From a checkpoint of a small transformer trained on Wikipedia.
Size: width 192, MLP 768 squared ReLU, 8.1M parameters.
Architecture: RMSNorm after each block, biases, normalized queries and keys.
Training: a variant of Adam for these matrices, 133M tokens, 8088 steps.
MLP neurons of a small language model. Each row is named by its layer, matrix (up: input weights) and neuron, and shows model dimensions 0-191. Each number is 500 + 25 x the weight over its row's rms, rounded and kept within 0 to 999. Numbers have three digits each.
After each neuron's rows, "fires in" lists the words (lower case) most often at its 100 highest values on Wikipedia text that the model never trained on.

L2.up349:515523522477477417533503479513483504489498484500474504495535476512493523487504508500477531468543513488517508483507518476520476464501488497444512455534496513518474507521511529487510495519484512521525520531519510482489519480511488513534504470480527516508513488493512468561432498490505495491530497491508483518528486520521495447514581497510500517472492535467487513523458490485518504482548489520527508447501478477502524474547514502509562510432492506493505532548470479483441489518537533512485499502471459483520503528475553520536513530500461495502483507519494482520478532476481489508
fires in: "well", "it", "we", "decision", "not", "less"

L4.up360:526509425442537491461489473485468510580506513528534482478492489495495495508506520509523498484482477521467511477554536474461512469512518471545502505529546497500521565480536521514526519491508510465535504501481533500483461494505515499507508489518495505432516531500470482493526522436514500475522501494480494478479501533510498499525496500519494508488518475550487506486501527517495453542529500509432506547499504530503518501510498478512498491530495534520503515486500509531529506513490516525473509489520457524497524527518488488516514488516497454525544472489483509487526542500510562472
fires in: "born", "march", "february", "17"

L4.up218:521524467471496500516492484475501511495523496513483485483520563497482482488470487490504519493462476447489491508514527449489428524501528446481483545497483531516491498503477491539487481469503489465498531539473527466503470501498503490500494534475505477484487499518489501470499499534492457521488498496501529523504444553538489471508533501529477487498501499512462498447453473516535486525541518477450480539502494534498494459463520499530507469523484518554516502484466478451501497502508510507494470496518521439500516498466501529537524506544489487510446469512530520452509539495494492485
fires in: "out", "right", "uprising", "up", "outside"

L8.up745:482487449492489498469502497487500490542479497473512490490494501495485471513441508486491545466466490489528536513526546480491488463526496485525539491516461468516508542535530515511515473502518480497487547544574534530522502492517480474518539479504476530514477468563496480506502478475510480510509451526470522532473480534534524491504488477527526543477475521532472509509478489471489510483534466494463481467496493503488500518522468501535500472514520483490476476513523531480475507499502492523536502490486473502534511502460497554531489545536509481528480453539488504511435527482524493489
fires in: "for"

L4.up117:526493490518490518513514521508495486503489508514486514543493522509493472536490527533499517485540512463472496510480530490512499501472497504536539506512506510458522484484485475513529567494439492463513517487494525568522475489493475529502522515517471503504532483536484498508503573491476509485505522491500501536502520524527525478462542517547487531510499462517480507463468521531545491508510554490523523475509492584494505495529497518476470461477457494506532432520515463495516533480492545464515514454533474485521475504470513504490526505490487492508531500541506500492458501494548502486
fires in: "the", "new"

L8.up309:497532509537441500483545516490497449540546476501508494519504496523506510516495518517473491476489481485477485473521571518490473521481457475516540506485458506519525558510498437517487506485509475507500501492515486521510506508512514503508492498527471491490525501568459489500537480493494539502473470517481498480508487491540500489503507481526489520506490477554484493471453530497506493494515512503514509512542559492469526475546493468496473505503498493533486506509504483465486532516517508546511535478580467455488529509490524485524467510504471482521521526468509492432474538507500490546
fires in: "his", "a", "early", "ajax", "attila", "from"

L7.up100:508500513500461527483494478492506525530560476507508496423494589476509483558494500491497522521502463499503509501548494505468515520541527480501510528482533482486496507543538510507467494497447453484482516510551493517526531513518521522484515501557503516493492473555473494515483536472461497540544499524535495531537468523508513500532506499518513488516509494483517499518512486492530519502515506497504508572516472482501511456558532533530510486510493487532511466511526524455543490510544505488489513496505485500491521495502485519520498501528446539488530474500505480494512483500538507500
fires in: "in", "over", "had"

L7.up593:511516500514526531483508523494494476507528499546476508481506541504491461499481552486512539505484465515507479461482529487516502513549468493488535508523556489487522539532469477525499503484445480516480505487587514508519464465532449516507536527489519530487490542536517439483523483516495484496491503505499531499471494559524502467489473482517509494480485517537539504458513483509494521510490544515457498504496480480525497494516477551488513465547449503525506530501517478502503533499554515501488515523491498489511540481498517519506553517503525479498489510537476500437502479484487522519
fires in: "became", "served", "took", "serving"

L4.up683:477521437528477477540531475506511484496494466510498508499500482482499487496463499498448512465498483493472458457512508469529464491471480477513540523541475532492521474455498499511502512514514502506518488574508493453498478459474507515516518477473484497486494502515492470506493529503516496498466478521476497507479472500493483488515508482479488463526470525509515467493461473525512497533509562494478459512478548538511500512499483475529475499452508514521506511488464469493486539500499442528488462457484431453509464459539508473479455489490475448494534514496468512477474522504528504500
fires in: "new", "early", "late", "previous"

L8.up298:521524503530518505517522470536516509531468489524528480524501495510496493544525539518461563492504468488487489521460532519516490489496507540493543457529496558517496483546480454531537506485461480517488520528501495507548530478549468531471507481476500475507533481503495516495525491522518497474506504490465502523509466519501484483503489478489510500492504485475490514509501500480520495549500535456499481481521545519534502457497457543484494495472507557518499494477500522485527513495488503473502492452496480435509502506497532500580504513510516463488506498486487562517493554501557498528
fires in: "goodyear", "the", "mississauga"

L7.up86:492476496536427530484520499498495541482511492497493492504503533525535480513447552522499552507516504469459497472530540503488481441496511478492534476511518512464515499457487509485513545474458451485520524510514486509520528488476528505539540433553498508510504505528524458525505491465541478517500479514476476512506488498512546512499469542495517487483476488547506471515459491544544523496492508519483477497505516527493534508509517521519469465509475490547496481525474493486532520489508501509507491465516462469503488502511540494484520513510523514466533467469500534488459458503526511521
fires in: "however", "later", "additionally", "this", "other", "even"

L2.up436:475520509444536513503507522501508475543498496495529527499498484453473523500488528516524500484473454498453515466494501471474517490472479509487517511494547516472459541467538512506483509519472487454534512503522531546503517531470533471544518532435493543491484537484473467512494549460477501496520474479481523491504518510529523515476554510505490499514471499531479506516535524479533481484532487509521496557510487493474546495482505481509499537536480487488499503511513482522509515526533565489478511487508456499530490497495489528497481492501494506515523509488504485469496579447456478491
fires in: "12", "11", "17", "15", "18", "16"

L7.up217:519540502483526513457521459500506496535492476535507459475492477490487524506496497475490504493497497484501468488475505454523500460513512526497525494577451526516518556527482488493500521530498501463487523502502515528493560509533516478492506503463506479486502518520456475493549527476512500547509490493509509533546544539521502506535501491493488538518484513456540528527495476468521533505511467534497438486528471482469493429508522482527497490479477500489525483481500497500497496488541495503521511473506501463534552481536554469540492532482465484519514498468533527492476497491516478492
fires in: "for", "to", "of", "t", "what"

L8.up180:476480510472457468502447475457479418546534464498506484516511528552508512548484502526517523511467533534475549489492518535490518503538528489479535498482503471512489473513489490486515506561528508447450504542503547527528499472515497496508496523489503513462536538503529489497520554479486507522489496519511506467508515509518487515491513512499501505530523511474490501538506465512485491493520460496471462496514495460483511510486504493495512530557471508506453442488511492494573473508506479495510509511511521512488509520502557487519478512519528533521497506522506545492527513483516477487
fires in: "at", "dr"

L4.up749:524502491511540482498502532450503494508476545555519487490506516486506464519520491514493526476500417519484473473536523457503501456523488481512473532456523448407473506519487478540491514503509541503576519498482515535494485492495510504499502495522466483503480525486477493490530530449509508490502464476480503514497509497489536517521514505508515531476488452531477485500510523507493508519531489493491490490506560528482499516493497488494434504524487512501511476466518488450532506515513458503505505502529451521487518505515508531522526504520465487502533491496494544493542522487530537462
fires in: "born", "2018", "2017", "june"

L2.up637:516526490475534474482508563517513479513518544527489509480488505500512523505513492474492518549492547523538513476495484517512483575516505485474481496498502475519517535513458502505517502507479509505511488503501509433523532515508502496506493483491489518481527501489502492526462483475523479540486493508470494514567481499451518508496485475468494554499526518506543501550484474438504486472536472498490505523490469476452502461508518536537498497536461499506513522523502494420470486497519462508494502522488536519532462540493507510538493502495449486544538516560497494509492481492522508528
fires in: "with", "include", "using", "including", "showing", "featuring"

L4.up333:543540500554476479492517516524483452528481524526518494533507493498480465522473532504480504459493514508455480471501542468516493510478473496522541540529479520478521504490479477510536514530515505490514539524520506472503482478470475509496505464517513470496510470497489477520516525535491505489465506489440512507517517486505517514486516491493481512549544470537508510472468514515488489523492514524508471497507525555495512478510494475511470509486495469513500469518485388496499523513504495490557479431501476480486456464471501515471490489488517471495527468519496553479493500513562514507
fires in: "new", "an", "french", "dutch"

L7.up722:537470480478446486456505533457521521516540547471502491507495495492484494515506547488516513514500475506479484525496557458485499459469499477516527482561471525505458531502492499503546475530478481484490519540519502505482535493472540497558500485496489495520514457525548499498475506520513510508467497558502490476478510516490536518467462520524517498492498478556553492514486480519520487532497494485490465481477544516487487468511472531537479484472468498508498490467478459492496506508522500534558529482498475515509521479546519474461486497505471495494518477563490511496455489502513516512
fires in: "his", "were", "their", "for", "been"

L8.up388:488495466468470496484529518523504499489517449480445500524506486533500580508474496474517512524477547499486520502467540501548505474503559538520517443479450515497485513461504499469526477560471487494490525524501497538529526518539452480511520495492485495490529459528513493504506526509483499535519522510476518512506477498481490469470487429481500495499485516498524528491496487484479500495531500500511502470525499527464556489532478498521503471518458528493476494502546526513503492482541502509511530537490468482544522511477504515504459517502494490541519486532515491446530522491514531471
fires in: "for", "all", "pro", "game", "no", "st"

L2.up583:505478483484519465487477508471473498480488499557498475540513482474434490505484486510496505487510483506474445463513478497519486492448513517452488466468517527536524538469497487451546516534492535541462483492491517496522515480550490500507500429520504491505507532455481460515491560505504518489473491499500499525491516497537511450498492493483499501517523497517511494500539478513517488480515496539499490436505495507484490528524497542524494462505487499548494532481493442488522507552522454536497533486505498512538476528519517541488483458498487439498498487482465524514490498481493478493
fires in: "1988", "1989", "1985", "1986", "1987", "1984"

L2.up32:503483496495493462507479524552540469498502557511475509507525492512499509526499496521531467536510472494528522479489526466490492488482489515496479490480516499530471484502480513499516478483510514494475457506504506468512490446465467500481527504456493517480479486463537494482494514501520496509512565494441498496517485507489503447480553450477430510450535508518504497512502493481505476526501530535464549480523461510495505450485472478471481488538469516544476487530484453484528473483510493478495502496532523511498487503479479531474475464499516517499539439548487490521520475488553481469
fires in: "medal", "temples", "chairman", "mission", "minister", "king"

L7.up633:510482510500478515506501549498501509510513529529487503491506546485519512526495495526521501464543526487484548533519538488479541464490510501495523506512478546500483510503526460471492541516532513472507520540492521497467498505479498500514506512547447470482492460517487489510507542503524520518500462533457490454510524509519529480528486452458510495491489491580495486471516527470462527481512503534479512516540497546511521515524487492510440500527476501522458487498483509476540529556485471533529513499474490491526488513457482494521498512486432472513515506515484531498535495505564508472
fires in: "san", "los", "usa", "loss", "santa", "la"

L7.up127:514489493486506500478516497500517530508496434529505504492485523486510477544500530466519492511510481516471511483487505499446509495507477482497490526479465473483445505514511527546502497519497443513472468514529496520507511510520509456463523512526480540473469518530527489525491510493482500554509513507495515556564495516486450501523522475479494504439483517525478494473524461485532507527516481488522489530518459490502498468536492551528517458543464497500486527483499450475536487513568479464503480513519486473496512510520522465471475548514491504471503475527512459480522498500458472535
fires in: "to", "that", "as", "from", "in", "become"

L7.up715:487507512554520501512492512507471516500508509507495527548517534504501462511474550532546488511523470495519475496499481490525508481504471529515490531505479475481528443509503462475532539489472469499500478546545514503548544528462478479522488507487509472464505504517490500505504537498472511492475490509429506500519554532491501451464534455475455514455541463504521513474484504492543474504489497523485509478524522501534517514481477494487510491545494500559537512524485469482528513496518497456491500498520480483484505514534500544512481504478524500516519476516484465476532488500547476437
fires in: "city", "president", "chairman", "town", "king", "district"